config.yaml
head_dim: 32
attn_scale: 0.177
init_std_up: 0.073
lr: 0.00549
beta1: 0.95
weight_decay: 0.0
lr_head: 0.00828
grad_clip: 2.0
MLP neurons of a small language model. Each row is named by its layer, matrix (gate and up: input weights) and neuron, and shows model dimensions 32-159. Each number is 128 + 24 x the weight over its row's rms, rounded and kept within 0 to 255. Numbers have three digits each. A neuron's up and down rows have the sign that makes its largest values positive.
After each neuron's rows, "fires on" lists the tokens most often at its 100 highest values on Wikipedia text that the model never trained on. A number after a token or word is its count.

L2.gate366:123115123154114087130185106147172167135122151109156120127144134153157104133094148084139190115150141134131142135131108115170162144130163086089160138125113137129111137099148131165166146141147152113117084120157142123112129113099146140110163161118155110137096141113167156132151144141157111151120093089083153117153131117121113134144147141151083123143161155124155111134123062115119177128125
L2.up366:117130124151112092123140095156136139110140114169142113115142146113093113167142139065112160147154126115099147064131109140134151153123119099064120109132128182106135147105163102146125136121126163149090138096162131108118107125119126126099103148117122109160159166116148127167165119125170112115121162105127109146151142130107158152174132107140104130150171099163132131084090173136145118137109
fires on: " |" 91, ";" 9

L3.gate527:154112126075113149127129131140134162131098100160153105132089096138169128115136152089123130139144183147093087081123136072108154146127107134097140110119141129110129093151142096107152094088169146125142122119168134108127150147105127142119141131084097101105158076154137147177133116131137120149066117154131124115142139129107150157138099140138077119105108112143139140123128169134170120152162
L3.up527:108126178109153090112165130142158162160153115165142146112123152140150124086159137083102169101130134130136129141130074137135112105110121129151132102135113135118122114143053125144131099134172167107152112131167104114134090129127107136156138121120184124156113118137136159151119131080127109156122143125128105127128134097061152129171137104124118098137120132155161099182101126062132099143159
fires on: " the" 19, ";" 18, "ian" 9, "ic" 6, ")," 5, "ate" 5

L5.gate338:156092150159157181095114119117117115167126108106144106122109086086091104142128145124148115101100187143122131126122134151124129138130132140144121152098130153147127107085124082106100097120118160124134148129092139134147151065161135152141119127143097142118157157131137140150141156104149100154172097159078119104105149171140118148144112119123113124173107108185145097151092121112107132134103
L5.up338:099129129102193114143087147111118137207163114132122095134133136133137127110120173109117138129173114108129095106150144130139137129172107102141139131162155168116090149167125143092128095111152175124130118136126125145123121143117178122097130106122146172115151140122131147178125123125123145133139139205140133130107136126117134128104083153093151142141133120122115123151107116083092098150122
fires on: " to" 89

L5.gate245:107137114109168142166085098098140133058100096165137124106152086111111160130134132054118124133138152188152134152131121145118153079112150120148092159099140130143084138162158133140134151122139132086140142155107113125105122103116112084127072135152148144119141170114147145128119139189142148142150118125112152131108132135117165120137129067130087138137135108145120159086158115150136122119113
L5.up245:073170086140112091162132118146136119118077108130132124127123121129111089130149094127149143112138147105144136206144072145134177096129092131141123136094109116146151117176161113144145149160138135122142095135138112150127121115076115118141098124137117121178155116149111145116106151145070110100150089058123148126071145141108127163160138102132101120098134157129167149149129095118146116126086
fires on: " " 33, "," 28, "ens" 6, "ent" 5, "iet" 4

L3.gate228:115140137160173148157151176111102138152120138125128130112119120139113084126100118148143143112083129099126130069133115162109161151146073125129125149096133124116117144188114126159132147131132154144133110097135117162107109096121120116153140148140141099120122189129088146083125086101108119193144143088172145142164154155105097145157131127137134114142156113091136145140124118123157124153118
L3.up228:113152095127130110119127106167128142128102130139144156124099098137157095086116149116143130155124159095160126119139127169150174157134138117097147156093134136145103139141130148127137084151208128138131183152148104149115100119117092106123147156148118101119092097129133062123127140093081126116142125128125097134120152140127150089126135095152108116134139121159190168108125082165074126117103
fires on: "e" 33, " m" 31, "m" 17, " so" 4, "re" 4

L2.gate104:121105119091105107079102166136142112149161120099123098122125108132120163115126151127090124086091090142103141094138138126104131112104106117141121129100138133087175114175138108131095116101120095159147117145157102145120107099138130107117081110167160142093137166132121124164087100125129113127170165153120164112103136158096094117113085109100106101133175142125129099125129113154135124136161
L2.up104:168120127110123154125105156129170101129129138118090142084125136070114132091149089135073126106108119125088118078163095139116148135144080117139134114107142134131163135130158109109103161103124126123131115108133132100108156126120148128136139138113143112090089109154130138157120099098142141150156091113125166141121108129158103138101133182100135156108082102141154106143121126141137145087139
fires on: "ually" 11, "ly" 11, " have" 11, " also" 9, " not" 6, " since" 5

L5.gate352:131114155102140139159111149093165147109144077100107149144131146131158113116123130182107157108125137170105147151129156154133103158120103137142119105083115129128077123127158131140117130128126124081135132150073138104153132106119125127132118088123115109121099124132109114121107190110136159136135205130129186186136115081144120156140140153115143138116103114128102128166124151113135127156115
L5.up352:116089122127127158111115116130130150090148142124156139084122090116128139105144124104109105116132121110092152208152139130176119115113176130094145123175120163150107128128106117075103196090080114112157113126138161131136133136155100149107161103128142127099129144102134131133101121131116157140128128095111119114120088142124127117092080120136163096125137130126098148085107127139109175120126
fires on: "." 14, "ow" 13, "k" 12, "m" 12, "or" 5, "l" 4

L3.gate153:175162156110136146121085150159128127075141149119083126087152144160104109104117106125129133144105139165104126121162141117124126137134114124150140096144120160111089132137138151132115123113125101129160115148138100093118127119132051113147132145087128169110104112117144096134145139122117118110124151136080172140156087111106171117095109126139154153147127132100080129086168110122114144107127
L3.up153:147078123130122131130149136114096108096136173151156143137104127127109118120116144105141158099210112116155119116135151146132094131139112164104108196110130135129166135158125155141178091107163133128105143128149135109110151132118097114144065130149155121113108110100085117148094157130122162109112112157144100133090130080132130163184130143167159136144128110117091137155148084157119085111125
fires on: ":" 20, "ors" 8, " which" 8, "ect" 6, "ore" 5, "ing" 5

L2.gate477:107173101134098159115116167130133148104101100065131113147142144156125107132152143123152133154094152110105130116107062104127086155136107161125193118134081116123135137106149143123110123124118116143089142143129111141153140193089122147164115103142070120106127155157122134135120103122126139082096128120139128129108132073107134167104136135131117127094149123142163106160097134119113136136130
L2.up477:122152144097120151163105135095114113140152125125135095102121126150095132144146138090101158139091151082137134130134091151167099130106078113179126165175135158149098112159192096115076121155114175129133135118121147111102112158122183165112106123135115106123140157112114111152146089156121174116125138116109117128097088102109126132118124122117131095129149093130153132144077131103146137127133
fires on: " " 54, "ess" 18, " of" 11, "est" 4, "$" 4

L2.gate11:110119143158114102125107156095139159096104133128152103132132140137135154102112105074143132120118145145167152156148118147127139124128099143120124156118112150145105163111179120138121080126170127114142157141143084148197177097097128102110133111138146130109117127148112115118078139130106136075130142127118155095117120123097101128072137118117103176113123146087096128160126144154131107132072
L2.up11:143110150122147130146128133136127096084088135129124100100112134119133164100104141113095154148151108141141144105127099180118069081124124110098128076138151153129091138143111125140107154078142124122136152094126115137141102121098145136116110112109120143138132102078138150126174116150114181138074133154178145175093104165140133129129144142143118170154133129187144118132090139162149153138084
fires on: "ro" 37, "m" 19, "re" 8, "ra" 7

L3.gate503:123119082128194138124115152114135098104125126124133087143116114129092125118137118130158084102132169166168122119117144116161130105146120175103175118133134117128114129148122138122161172128116110140134118137135116146157128140126157131128123117133123123127115100102129156088097129108116136108131128152144120111123153095137114134138073082148143093143128103086150189114135057117151117112111
L3.up503:181095143164140141167190096141103115117097149137133139126108158114154121128132112133160145140120130101104143149141082136121121129192092121111104136163106108126138122089167160161104085166155157101094089141134146129159142137145107141096084137102138134127134140137161101168129123153082141117116124137171112101154157108117109155126091125147134116129118154143147130127094165075137135140158
fires on: "er" 58, "et" 11, "or" 8, "ight" 4

L2.gate256:150098098107165135143096128121142132110158085122156116126132129108134116118132153127148169098158159141106132162128120089091137120121118127139124114131187107140145139142144101128168107145138118124134173141131143106084089112119169128127109089102126146103161138088107156139158130104084118124100158122153087093103105149145173154123150114090135113123096098108143159172108126165165151128148
L2.up256:144144075137144085098097129139136158167080118109121091138139097122171140133124159107134126126108130100120120110123108130165125115132093125118145092176146126133097143173146115121129132170117129144137183163118139089148112134126110122110146117146144200104163155140152115122135123130114148131107141125149114164091119166142140138103160152144094118135138086134165169139063137144127107145145
fires on: "ly" 19, " while" 12, " now" 9, "ile" 8, "ater" 6, "st" 6

L3.gate556:115142151133132115153106099106100103113101103113118111173137097135111121099140105159072113162130111134083115163124153173103111126106143122113113179140125115151098106142102139127117098176136164135183159134109123094149122105121145112118146118149121105101134150116098125106148096124127136105118116169106108111096141135112116152131080121185159133123116104167149134113110103105125099144097
L3.up556:143129149149173116138117140133104159140107160132128144121131096088141128152147090131134156068157130133129156150197145115149122112130141125171164094139140128116117153123118139131132159102121125128124080134118125123122140069123170134149136070141145127116133133129102158170118087141115168132134167100134155167093135132105133153121134096094162122108141103146112104124136160118129095111098
fires on: " but" 29, "," 22, " to" 12, " \"" 10, "though" 4

L4.gate637:102160135121122181146118133095099161143123096111168104148143105160199140103105132120111164102131167123128135118126095105119132149134086098109143099124088160107125127127140165137134104102136117124088132156117090126134115128121091156126153139101152156109136140093094112110148168131099095133141136084146105104124099127103118131134133120103137135136125088156088099130088115130119158133112
L4.up637:104117125129112135155125093153155108133137123116152098098113126148124128143110115125135125107147139182128127166143138129120092080163110117101134123079140138163156117138143132118159127138120130124089146190103101140157091147149132133129122143104113145131123109098113174097099096156119104142119115137126104122154115133155114141165130155191117092129112139122190119135101120100084101126053
fires on: "ut" 22, "i" 13, "ik" 8, "u" 8, "id" 7

L4.gate137:081111121127150137133128130114127141122105156155145149152123132145176130120133160123127133090151106080124099135171124146157125123105102120093127129097102138155134136108105088097122135116159161127078104118121139105111117124117144134076120158117113151151124161143130105128106121127103126151169097124141140170174154124124157106106115106146122102153110079106076057102070110117105089139160
L4.up137:117110066123131141138113156090111095098142138134136133141085134137126113153080118155116122090124156135130146126165095141137102129136103141147147091160151113089095177136131177122109127153143153134124126119114149111123130117141155142114101101161123141124138130128105101093159097102091129101163120144110136169161097086149112110105090126112163085085119167111111086116108133201147088152081
fires on: " from" 64, "rom" 14, "ince" 5, " By" 5

L5.gate419:078139104123151141061137108108119141117179138122114133139157106122156126096172127121183135083120158132146112159112079125133127121137112089195162145150113166152147140165116182112108131106087164111142111111139103078102115154140148125134147102151143128117087134123105163096117114142143079115146102129119147121137104120115133085124096129148103132126110144140128113161129145131111152179103
L5.up419:122103133105171099136081156145118172132149106123138121108127154134126074145101113073125136123107114128135137115104100168173148115108114114136086128110109149140088120206133156141146175147139164162126129094107167174106109128133173138131132103140102138099136116143136167127128091099109137166123113159168083157126158104155148108145092128162128123124091126117115148104097153095160102115161
fires on: " part" 20, "v" 17, "," 8, "art" 7, "e" 6, "ished" 5

L3.gate262:128100116121100177118070137156110177157109143113125112140124116156086137130084105162144166104122088131132123097150147117160125113116130114151156125120136107122130092136144147123127154174120163166114096135141134156088124133100096191131126104140147148059095129133105086109125137144137146146161147144144167106155093100107168150080163145107126130172118100131100126125104111145115125069142
L3.up262:126097151101122145134159178193096147125157141108143129119130127109112158099116117158144114125173078114135148113116138132160115151121158118151132155102097110146123129137117099140140138112123102156135112140143093101076156195142147153110151098138132127053128104119129136081122201154118169089159110154159091122162131127144146148143156128159104125128144155146119159112106122140188129127150
fires on: " |" 32, " (" 20, " " 16, ":" 12, "|" 6, "-" 4

L2.gate535:117077087140146157109118109108109114142190138135112125141157122165136152096124140161117137135100127113111143164122151110149128114147104129121156157116130171138120104160098060119103145109144107122146132131114064146120147130104132121120131131103132138155133101099106152150110129154117141154130113104149114106129131192158118094141091105129104112152111118144161141110122170089146095139159
L2.up535:105106162116150127125149086112145097130150114129119057117086180134127168169082148111090116124122151128110118075122164131145106097158120122050125139121135107119105157125160114099107167136113140095105152114089116096143141168144127125141135139111153129157119127079129121105148126105116086116174122116133109118112104173119135115104116122107157118165122111130151134124153167151132159124108
fires on: "am" 26, "um" 21, "re" 11, " both" 8, "m" 7, "p" 5

L2.gate124:129159101100145111153127165148101123117161146105124095109156176103171125148096133108109111149122134096086098136128100145107095148156071102109126142081144175117120112127092166120139128128143125137126082144093159150121129129110147128104105177162120109119124097121187151150135127127119153128125132105079124111156094129114111108174127143154133122093146150118089119090131136169104125113132
L2.up124:126150178115159103099168156115127094127144129112147148123133122173133130174126154095075087157134139130147089125115125143147122162110097127107135144120127159116102143148088097164127122119122121130098119113108119123155126126178103129116115136113142126128120146107133124125100106172133204160085134143096132147085125145131158134127140156139075105084104107103158136150112127158142056135124
fires on: " |" 33, "al" 31, "os" 26, ";" 5

L5.gate187:157078139128105131100170126122109125089109115185130121106128120152106171110130109106154172102096130141118115146101120144175139125124104153113147113111054115116164100142167132117141095109180154114135083137176100129129157127080107092129146111111149114106083103138124120144154158113127116091125139113108147111149124120114157122153115112079136119135139116109103119141094170135156068129093
L5.up187:141070098117158134132125121129096094126151089147107110153125158146137151123111113124132137125118146114125064189126132149152141092119132160086107111133131130134133136121174131132121113156146152091111102088082117107099176099131127120145114119128127158113164126090125113153140125110109113124143164194111120156136108088160148148115125125110108112136142129119112164128138128164111140114110
fires on: "ro" 13, "qu" 11, "che" 9, "-" 9, "vent" 5, "re" 5

L3.gate452:143156167147108105118111147099132125139165162103167103131115196143161122122167119141116124132152154104103114141105130144091161116097103159153129114104126131132127165126140167108121155155102115124169121105136114157157103117103117148114076121178144126107183150118128133141141133155135137135111158114112142112123141122139130106133133121126134099152117134129141125123135129162137088097130
L3.up452:078108099119154132094099161112121107136097088144143137125132146189125110161125143125145151130125143123111115133074156131114151159121068142098105106109108120125118141157125098146115144156141119124131135147158090152116114088111114167168118099129164121156118075144143074104172119145126137145142134156145157146106140129186173112126091140167106107137125131153120124132177107161141138109053
fires on: "as" 44, "us" 15, "he" 9, "o" 5, "ash" 4, "h" 4

L2.gate374:136135097112099140126153136123101118101147137132155145139126087123106159108154141127096131122136103089119071158103157108111200153159105148108106087136129127139106124169141145137131150134097107140124112138183103153097126137138091117108147111076090137136133110145110131132130164077173169102091118143144115137141116198105164137147119128197107138134151072136122133122109131154171120144130
L2.up374:128160122135151148113132118131137161142147142109128139126106141145152125149118096114120100145152181118111123133124176134096108125134100102153111151085106156134071138127126120129128154106171138125131108134105107123142086164132095163094088150123168195134148114115123136076137158087131126092115121141179134105099135112083125138137134092161111089155147137122151097130111144125153157142076
fires on: "iss" 22, "v" 19, "ist" 9, "w" 9, "st" 7, "s" 4

L3.gate589:112165092114129138096105127096151130126116097132120106082117151145142127142171118148092124066087136105095094132109134103133118134068089087128117116110145155128123139133148129127100096139155102102120077158144143143150130119164109134142091118131157116135135127126104133160157099117143173103120155144113185140095117155122108119118146190146101117125134122135144142107138137132134144119134
L3.up589:139132115162136138080107144140121113129090151133101114065108092127146132148119182139091169095082125121152129137129093092104121153133125144130150121102143139109176152122101101119085139136158143141179115046169111124151103170148108127147151149120141130164151144122117129151111131106129133097106094117089146163092104137135113081121145165107131109166124129137114121081127121115143117171119
fires on: " have" 27, " into" 13, " had" 13, " has" 11, " only" 6, "p" 4

L3.gate13:158133111121085172159140118142168102131165109101125139141097141086095120131136107125114152114152116187159119113144131131143138148127098135116133140131121138113123120120142182133120094112148135083127099135107136085084108176102125100114096138124113073149091146130114119121136152090148128122156121113119165187123142088138136110125114160135142166179177133115060116137122111118126135109128
L3.up13:148116159142135132164132133152146063122109141143161110107105133120106120140135133111120176083140125147134104105110141119156118138150105136092170129150095125127116090123134122148153087175118119096135162135145093098118118172152128115163135173106116117108078162134150160175128112143102121117117128143113121147140174153130083109131116128152131143143106174159125135131115104089135126157138
fires on: "p" 17, "us" 10, " tit" 9, "or" 8, "our" 8, "ard" 6

L2.gate639:102107146083116135127172109132133125093152124122096142128149134152079107090118121140105098148060127119128157151105087127143126180132156108142136116108113114128103102163144158114138102135111139177140109119109108106127108167161187142088130134126117134145093093133141134159089104158143109122062159131176079128131133160114130086102134130125129087131144145145158105098128122138127150103120
L2.up639:140180141108131134143116138149131129178099120113123130122137133157154121111112163153182124112133137091178142092148108141133083110117155139172095161077129116115129095146131148101111133093114114114139133111141153135146131116088154113168111125099164151146138114113086106125137131146131131136125110143110125126122107141139090153151105088168179105106170168126111128104144140122156119104114
fires on: "ell" 25, "order" 15, "est" 14, "c" 12, "all" 6, "av" 6

L3.gate568:124140119163144125132136165100123131116166143119100112093154147128099125128149125151130109087122150103084110094154129136106092124121135127166118162113148156134130126159136116095111115154108113145139128199191136135154140110126154123160117124127127186139103114129119136128161102149127113130103114140106190126128141103130088205132151165145168145136113083108141145140135100107126144116122
L3.up568:143115079139169147125099109161146125093109086086115125095114105118166128109115096138101131103172152123116138108158115125135121114172083135127132133095136091150109113150117127110110132085133133137134155157127114179120111121158143105107159117122126125124165119148119114114118125116148131140124133109131174108110162161157122181129102152120137168144159084128132092099167142147082110109126
fires on: " have" 19, "ing" 15, "one" 8, "ly" 8, "ver" 6

L2.gate229:132161106128163111145116107111159110141149107138155140125161144142093128100152149116139105140107164133160105131162112157124155139118146132137118108179120147155136166120095115131118194142114114130117158132169132097081132126155158103125141153126106136128119098138088134130150152106128139117093152098120150106187139118181083114120142165158167124071160136099077093120116109107174138137143
L2.up229:126174128129077157130136078128145145165091113127101112133115148101111125148114122111106154133092150151142174133135150150091154161136170110133135103137137145163162162091089119142142104133103120161152116111094140087110122125068110132079117116109113126119144136112130152131154089120141072140110129100132127135083112159133085148140159141125090131179129069106097140121113156090110152133119
fires on: " for" 24, " to" 17, " of" 12, "ite" 9, "ing" 9, "t" 8

L4.gate113:106161119138121159145122130121111120109147163128122185138124169146072125110145153122112077116134085140096137137115103130121111125099107162103128158155113141144106101177129135153168095134132084112132120156142119104113099111088156122159162166121130102155089091148122154111121125153150104089111104121122119142179124113162144130119133154124123121157135177116108117133152140119161119146165
L4.up113:144148109124112164125112130140161127148152148150148123115166177134120131123078129172144128119131124166122135121127108069113113174134113125107109159104152102133100119156128117135113111140078094125113079148135163150118146118079103130157126088083139109132125100140125130151120159131126127136088110127132149171108120123114102166114095109101124126146140135112109073154129158127117121097151
fires on: "all" 18, "el" 10, "hel" 8, "ach" 7, "cl" 5, "c" 5

L4.gate223:124135153119139186114081116114116125110105140135102100174160146134147165139128126093142088117102103154136106171127117098133101097156138113106134169117097143118090147119128146127173113167109124155129111167169135138085114148097131160119108169131147118092087160111129096143091117159123157106078131099131091137119164096107140126115158113131144110147138063143154116147107106083131164119139
L4.up223:117146124117129157125138151141140138140133124137120081121121165176128122152163107140133093104141139119127098147155141074120143138119121110148110158140065143140126124137161141127113113142123145158129110118112098126146138121157186155156117104176138117132117093114149094091162150116101120132090104143146115108172115151124164169128170134135152102116120150104128134131112126125086142069131
fires on: " of" 41, " " 28, " |" 7, "70" 5, "80" 5

L3.gate103:122138081135140123080112147092153099159123180135093111165124111143111104107131148161131155124128129115161112163114098150124120132141160156174127112126149161114125094142115114158108123142116148163158107109066143128123129100154125108120166151114120165140171155185142140095132159157098145132132115101162143104145131159110111105109116122125144150121162140138102150121169150098159107110097
L3.up103:143102100161111130139123145126132104130103147090142166147153128118093149118121101120102096101128162137132119135144146094103130113072101129160105142152130082140106141118152127132164153130137129178173161121131191141133166111141148135097159131114150133154132164097126126131139114124084145124141119158174086160134104128110105118115133110170097140121124135110124134140132143153106108120155
fires on: "\n\n" 27, "ver" 13, " rec" 8, "ce" 7, " over" 7, "′" 5

L4.gate343:146169121155141139146069102100105120136123121147178120167119122093150132118120152150112103089092118097142123122130140129106131144140071139168092152135126134130085157130142109100121100125104100113121147148110148072139140098124142119138156118168150142135138111115122161102135143161138138090130110107184116149122139106110155101118165140146148155160154127111172147121142160163117073160134
L4.up343:166078079159138090085080115117115123112124112102130101178111134110107096171129138136132126112105124150093138104121128166128145138106117109101126148122182133088099142155145115124123149132104110129141191111141153136148125119088111124095132112153152113131119196072189099153139147113089120118178108128172148158125144125139154124109098185130155162101096103115161119121115148110127118114134
fires on: " However" 18, "ile" 12, "ently" 8, " while" 7, "though" 7, " after" 7

L4.gate388:156123122117135184100104136163107157143159096121131167135125139113118124120117139110110160146165129161124168099133105150133160120163129160119125110162132142132119184140116131134113077140142157113150122141100119104157096136141100139141167133152167098122112122111099143154170131161169170148137108141140122120119135120182105148115139157133164151182104158141112100114120103092088173124104
L4.up388:106138121116065130101181114125106112136138174113109137081076118113122124118171108109119131150208159129123142118144086141168159111173135105101174141127108105142118119151160141134116128163146138097103123137151131110145127131127130155111135132140146120096140165154142188109142111160153110148125176108128136165109130125092130120125151141156147147157157157160128142127137099119071134165139
fires on: "p" 17, "," 13, " a" 13, "ric" 7, " of" 6, "s" 6

L2.gate432:112122154155122179156101137118133134167094128159096127124113145170118172136111124106117135116149111138115141104162136153149141114139116126160141096082118159120108140112125141135090162119126119131106156148097078111115127114121116129149085139159141151135179144105135136044063140086131096126159126170119123108137157140108132106120126096140115104105116115153151175132115105135192107160106
L2.up432:126115164148143125157134117134088119129111125117139128137158146137138131145127123110133093116114139103127162149139129136161159190107129124134144144134094126073181108160159112120147097187139138112136102118151102133103178121137145081150130182101089132111126106137152123115135129135143077104126135145097113101165160106131095134120108108129105161120165146171102068130124139106094109159133
fires on: " (" 16, "al" 14, "ter" 10, "er" 9, " more" 8, "or" 5

L4.gate64:130109137083123126134147124119105116108163121105167147115136147148154127099093146088083137097127101151147077131149182116096141140091102153134118125147122164144149126143163122175116108110100128129155102156096090123121126174121121149114092107110135102081112140113092107174129139096139147104139138088174095089139142134136134149149113164140088156127168131130150157127108153132140139098154
L4.up64:136111136133135127106137112131153117113122141160116124110147114178102113103143142084102132127117164156150106156078172159136151167131133124090110140130092144195134105154166156145151131123116116121144160162166119110133169179124149129147171153162137158096142162154103107104146139126152158122131116147118120121106122131149143128171091153095133109126157125174143154163105169128117161146135
fires on: " |" 17, "iss" 15, " were" 14, "v" 13, "w" 10, "ver" 6

L4.gate196:167115139117107134131124150131123149145103148101125123118173098123119093179113141090127182124130106110123160121140117137152177112144160104128146158126103181158135152140150121160128135152089172107105148154124139109128161139135114111129146117144120113145107148132137097100136170153163169145113112179135077131109118150121107112116119143097175083116093124124150125112115196134136115123109
L4.up196:139135118113132125172138107177157114117133147145119142082134162132152109174119144141138142118143161083131111091152149148144097109169082134163163166111123078081131138156121145103119098152110123163122131163147157141138131152142115159115079107177132112164108098125131125150175134135137139150161131130115118129137164119163098106131166137125134114132116154144129108153133101157089149114060
fires on: " of" 49, " " 19, "1" 10, " in" 6, "s" 5, "aged" 4

L5.gate205:112124128084137173130133114127123112134141129076096138122118102195119114103120113113101083115128136108118099184127124080126116084114165129147133175099102108142098145146144113152108132107139122107122141143138077120108153155137110185084092151127212091146146118145101191112130137126123155127154121165125134138128105154121167097091128154156111117135114137158094150095115126085105138127159
L5.up205:137136114090082142080140171123125116161123127120127136124107151166156123148123137156119159154100106132131099135093173124146113120134128083124116140085122109198138123119094123149119145141111119189111089093160118146114141159161162149102125100125131083139133101120133164109136117143117114103153105091098152101142104169131110068127152121152115119099120141178113105125164105128095154106134
fires on: " add" 20, " had" 14, "|" 8, "ed" 8, " age" 5, " has" 5

L2.gate246:123159127137117119137168112112105135157148099148172136191109154121191114121115138103106148145097111112158122129101143102126102131153100146124091146138121120108124125101119147128158112122126152105150118148147122115117140179162114111162116128130131092157108108141130139133137080163094073104104165177122124122142143130152105144106144154136110088121159095125188144118117147099139141123165
L2.up246:142103115128146116127165114128120132104164090080131142111156132141085133156131138142105151126168141138118112081110135185114172140111098137154110151135150115121182113165158116165122121139074113123137126131109126086171081092123101147099116124132146156118109146175162111137141105134128131077131118169102152168139141166124135156101146098136066071114155120131169092117138152139114118108128
fires on: ";" 21, " the" 21, "–" 14, "o" 6, "ial" 6, " " 6

L4.gate432:102147142100178116143157141115151134158142094126112150095130106089148121080103124103117140143150140168084078125135106112125167143132142141056172144111118152136115132177126095126157136125134165104137141128138137131144137107151154128093116171132166127117120117129139114187138155110126111148139150128105150106142117178124116105146121137123097071127147132130093115137125136153167117102116
L4.up432:103126158119141082132181113141119113148132126126135153148137128132132124098152152116135107145139124159122101117153091129107164134141065153116102087135151161148113119129113070147114141099154134109114090110125161148125125126134124140110053101161098093145118123124158164153154165099168142105126112158116154081160118111124135100149140109122066112150154120122127148110170154133125129135133
fires on: " |" 78, ";" 22

L3.gate338:150179148097135127120137102114117146074110142130122141118099113132109156107106141172108121142105115100099104163115090139108149086125081136132114109161148135146140132153129107084161106114137122122110110120133123116113148132122128153152122127176174132088161150099147106145115091114131141107133124109144126154108131130119127155102101139119113144123158084157113109095175141154158122145207
L3.up338:117134161134171104108143162146183098150058165137139134078155145131150086145142142134126119095100135162154150166111167091147094116127132137148118129115126165144160181151148128111166089141129127121140149120098064104150118133144106118169125156102104142143147123107126124148111115107106113171138156124155125140147095134165089111122151095131101163127125099111171125106120133103160121134172
fires on: " have" 19, " has" 11, "s" 10, " its" 9, " a" 7, " of" 7

L4.gate296:117110137156121140071131127074132119152138111110141127106118133144129178097140138134102132148113170085096129101124129111095145108127153141135174103130116122138153153103148107125140207133086118153149095145135132144119112126078126134170123139153110172087114114165153121113146135106158101143107140155108123112147109109118076133102145111122148148112150090157143127163121114128138134084098
L4.up296:114087116143103114152141117102143077121127157139102096108164104153085136126141108167107151087146118140129136139115128091095129124111152118152166081115134103154113154121189101138137164166137099096174075166162167148161142132112148153161114145144102137118091107120117127101152098123119152165142151152133153174125107121114129158109133127117107116146159110166177151120148136140131146087115
fires on: "he" 18, " per" 17, "a" 17, "h" 8, "er" 5

L4.gate312:107144191126164159167121131107141135153115113110113103077124156161089147144116124153134140145122116127146184136136115104130115134103167175137140118155142157088136123101131121122132116140116109132136153107099150135116144117111135134110103098179155119142137106097153116138125175143105158164132110148101154105101101120143134124118153156164111105131149144161098115063082082162152118135100
L4.up312:155120149139135157133121139085097107112148111147084112163149098176106140142126138126150120145115142121120100116146144102132105154149094115101081175092169109162144140099117114134077175110153135113158132103118130129177147086137109128119086139120108155097131110145156135138115112164143083135156107135136142139137130156135149080133115116120151084098171156082148106095115104133126118140132
fires on: "r" 19, "t" 17, "s" 16, " |" 11, "m" 10, "ad" 9

L2.gate52:174129161124103098154103112110111146141131121159155107117110126115132154087142112125150160126128120145118116116119150118110182113088159115129127092110132110167066156103127123128127147110154135136141169100089157107158166114085100146092115089151134107099149058116151125133175123189121161124179116102151145114137108087130149132162133169120089154120130102169123118121132111150127096119093
L2.up52:154109094109114153086122118117110145088183101166126152103147114108113146139115110119106123131150118096124169125194179124122138122116158132102098131122161148149148140103106099119080136144150145090143163124101139106103189127111119100114106130164156117143097120097126137161153124164127104148141097150126138158150128112112135138120143122083125103131158138131118128087099178125148122125091
fires on: "w" 22, "r" 17, "m" 12, "l" 11, "t" 10, "g" 8

L3.gate461:148137092082162124119149139072123114095133134163178144156139098111106143112160145127086143120130116103164110133144139132149125148109118155161158153119126131129078146105123125149152095175141102158072140119132169125131141093117124129121139176125133098110156152139139116121132141113122103164164164168150099136127112110158104125118090152154134154152141156119128112094160096114103098111102
L3.up461:129094124136116134117120144097114092143135159129118141111101111112150080159120131099076094102169125129170121144129128130099115119153138144094158175126108126104137128137141114122136140110165167143125125125144155093127145115129181089108124126146161112149127126173129132129161122128062162118103142128102110161148145118140125090135151142138103157133127172117173092122152125139115100090143
fires on: " " 60, " from" 10, " over" 4

L2.gate619:133194163127136143113125110100150136131094119149171127159170084128096113174161119102147128157129123113137144148069125130132155117145157146111162151127121123121089152137137141143144104105070166122106123142136126131170161142133111136128087099156118099150128159123143089143126148172083125095117112103132151126104086124129147143145154172096140148136146099132155157151145124123163117139127
L2.up619:169089119133101155123101136109095087122127127110113143104151116171160102115143162091122160173121176142176120125154065124085124148105094125158138150109141121148141135145140120137129160123140127152153145138134126116122107154114147137128090107136149111169162104129152134102122111132139123120178115090086132144116156128120124114080140114125080111130117176153095123087118121138119153120143
fires on: " " 100

L2.gate305:114155117108142176120130125105121118134143096142112170122153173107078157082130182131173118168096085118142160105111123138146165131091128193143134152142133110199150146110164096101156098120091118136170111145131138117100128125135092129127124141159156157131148142153115137117148121122134134089096117115148145115128138105145108163090149161159145095105151135131124111120138081124131157118085
L2.up305:142142116095152152119141121123126130101144137123161123152095180106110172132154129153133132100142133121132178101155128142139153163172073137150095116130123143131120158095141112139124116168110131144159108142112118111088142079139151150126165090140150160105088106136123083115104141090117113133143177116160154183115115133175119150145143094147146148161151088132127164108099098129138116133155
fires on: " of" 32, "1" 18, "a" 8, "on" 7, " for" 6, "in" 5